{"n_layer": 12, "d_model": 192, "n_head": 6, "n_kv_head": 6, "head_dim": 32, "d_mlp": 768, "vocab_size": 7324, "activation": "gelu", "norm": "layernorm", "norm_place": "pre", "norm_eps": 1e-05, "positions": "alibi", "qk_norm": false, "attn_scale": 0.177, "bias": "all", "tie_embeddings": true, "parallel_block": false, "init": "normal", "init_std_qkv": 0.0221, "init_std_o": 0.0045, "init_std_up": 0.0221, "init_std_down": 0.0045, "optimizer": "muon_variant", "lr": 0.0104, "lr_mult_o": 3.0, "beta1": 0.9, "lr_head": 0.0108, "grad_clip": 1.0, "warmup_steps": 200, "schedule": "wsd", "decay_fraction": 1.0, "decay_shape": "linear", "final_lr_fraction": 0.1, "batch_tokens": 65536, "seq_len": 1024, "doc_mask": true, "train_tokens": 514500000, "steps": 7851, "dataset": "wikipedia_en"}
MLP neurons of a small language model. Each row is named by its layer, matrix (down: output weights) and neuron, and shows model dimensions 64-159. Each number is 50 + 12 x the weight over its row's rms, rounded and kept within 0 to 99.
After each neuron's rows, "fires before" lists the tokens most often just after its 100 highest values on Wikipedia text that the model never trained on. A number after a token or word is its count.

L2.down63:57 62 57 39 71 45 59 71 57 31 55 56 39 32 38 34 57 61 55 84 36 64 56 35 43 36 52 33 38 37 59 52 54 58 51 61 50 53 57 66 58 42 48 73 50 28 43 33 39 73 56 36 65 39 39 50 65 75 56 35 39 46 54 68 37 59 55 39 49 66 45 38 37 48 48 50 55 44 34 32 36 39 51 61 43 56 54 43 49 50 42 43 40 34 41 54
fires before: "- " 39, ": " 9, "In " 6, "The " 4, "|" 4, "He " 4

L4.down112:30 31 49 53 47 37 64 56 54 65 57 42 54 39 69 43 50 50 47 59 11 39 62 52 52 47 62 70 67 59 46 58 48 56 53 57 53 44 43 28 24 35 49 48 60 47 69 42 66 52 69 57 47 52 43 54 52 37 60 48 44 43 54 44 28 57 64 44 61 43 41 70 67 59 68 48 73 34 50 48 58 44 26 28 53 33 54 47 61 50 55 87 59 33 56 56
fires before: "| " 33, "a " 9, "Kong " 5, "h " 4

L6.down748:53 56 49 28 48 34 34 79 49 44 49 71 56 42 75 38 53 29 61 59 23 48 62 20 34 47 29 39 65 39 52 31 50 43 70 58 64 41 63 37 59 51 40 37 53 38 50 45 66 46 51 67 56 40 58 57 34 58 56 59 40 58 44 62 31 43 42 40 49 62 38 62 52 57 28 58 48 66 34 63 67 33 41 55 63 58 45 48 44 61 48 60 41 32 45 22
fires before: "in " 18, "of " 17, "for " 11, ", " 8, "and " 7

L4.down253:51 42 48 54 31 53 56 35 60 51 44 29 53 63 55 54 40 48 55 24 75 53 58 55 42 37 45 47 59 58 54 41 58 65 61 66 16 42 40 53 63 67 56 62 54 57 49 55 42 53 47 68 54 48 39 35 34 45 57 51 63 51 56 46 58 35 60 40 32 54 56 71 60 54 62 21 43 41 69 60 52 45 78 46 60 40 34 48 27 73 43 65 59 47 84 41
fires before: "\n" 62, "\n\n" 19

L6.down50:57 60 33 65 59 50 62 58 69 59 53 59 43 48 49 24 41 76 45 46 63 54 34 65 37 40 53 58 55 52 25 51 45 73 48 32 65 57 62 60 60 38 61 56 32 64 38 50 42 63 61 48 60 44 58 40 40 48 45 31 51 72 54 55 39 37 62 70 36 51 47 72 56 78 42 59 61 50 68 70 44 39 50 44 72 65 59 34 45 52 59 49 58 61 55 48
fires before: " " 37, "Party " 6, "era " 4, "ing " 4

L4.down496:40 63 44 53 51 52 36 47 43 46 40 40 62 80 59 49 56 37 65 32 59 63 48 60 40 26 44 51 53 49 31 46 52 68 39 30 51 50 55 52 30 48 53 56 30 69 41 48 54 54 37 48 37 70 62 63 21 38 51 38 49 47 46 33 71 37 61 54 38 45 48 59 49 24 49 53 75 34 57 37 55 62 55 54 61 52 62 37 53 37 38 47 37 53 52 49
fires before: "0 " 19, " " 11, "−" 9, "+" 5, "|" 5, "1 " 4

L4.down764:63 49 48 42 69 77 69 46 50 69 67 58 51 47 65 49 46 28 48 33 32 38 50 54 47 64 38 49 52 47 74 45 56 45 40 60 52 29 58 31 58 34 52 51 48 45 68 44 42 47 43 56 43 61 56 48 52 59 56 37 39 34 33 27 55 44 46 18 54 71 46 50 49 54 68 43 28 46 55 59 61 28 31 38 47 47 49 23 33 49 61 49 56 39 44 53
fires before: "\n" 38, "==" 5, "tion" 4, "ed" 4

L6.down469:37 55 69 51 41 48 51 58 69 43 29 53 63 68 45 32 50 71 63 53 29 72 42 50 63 44 68 41 43 62 42 59 44 59 67 39 42 46 66 51 54 48 39 42 46 45 35 41 52 48 61 41 59 43 76 64 40 53 56 52 33 41 35 44 64 35 63 45 27 49 49 33 34 53 58 57 62 61 58 65 39 40 36 60 50 68 62 70 51 61 63 39 51 34 45 42
fires before: "|" 41, "\n" 27, "| " 12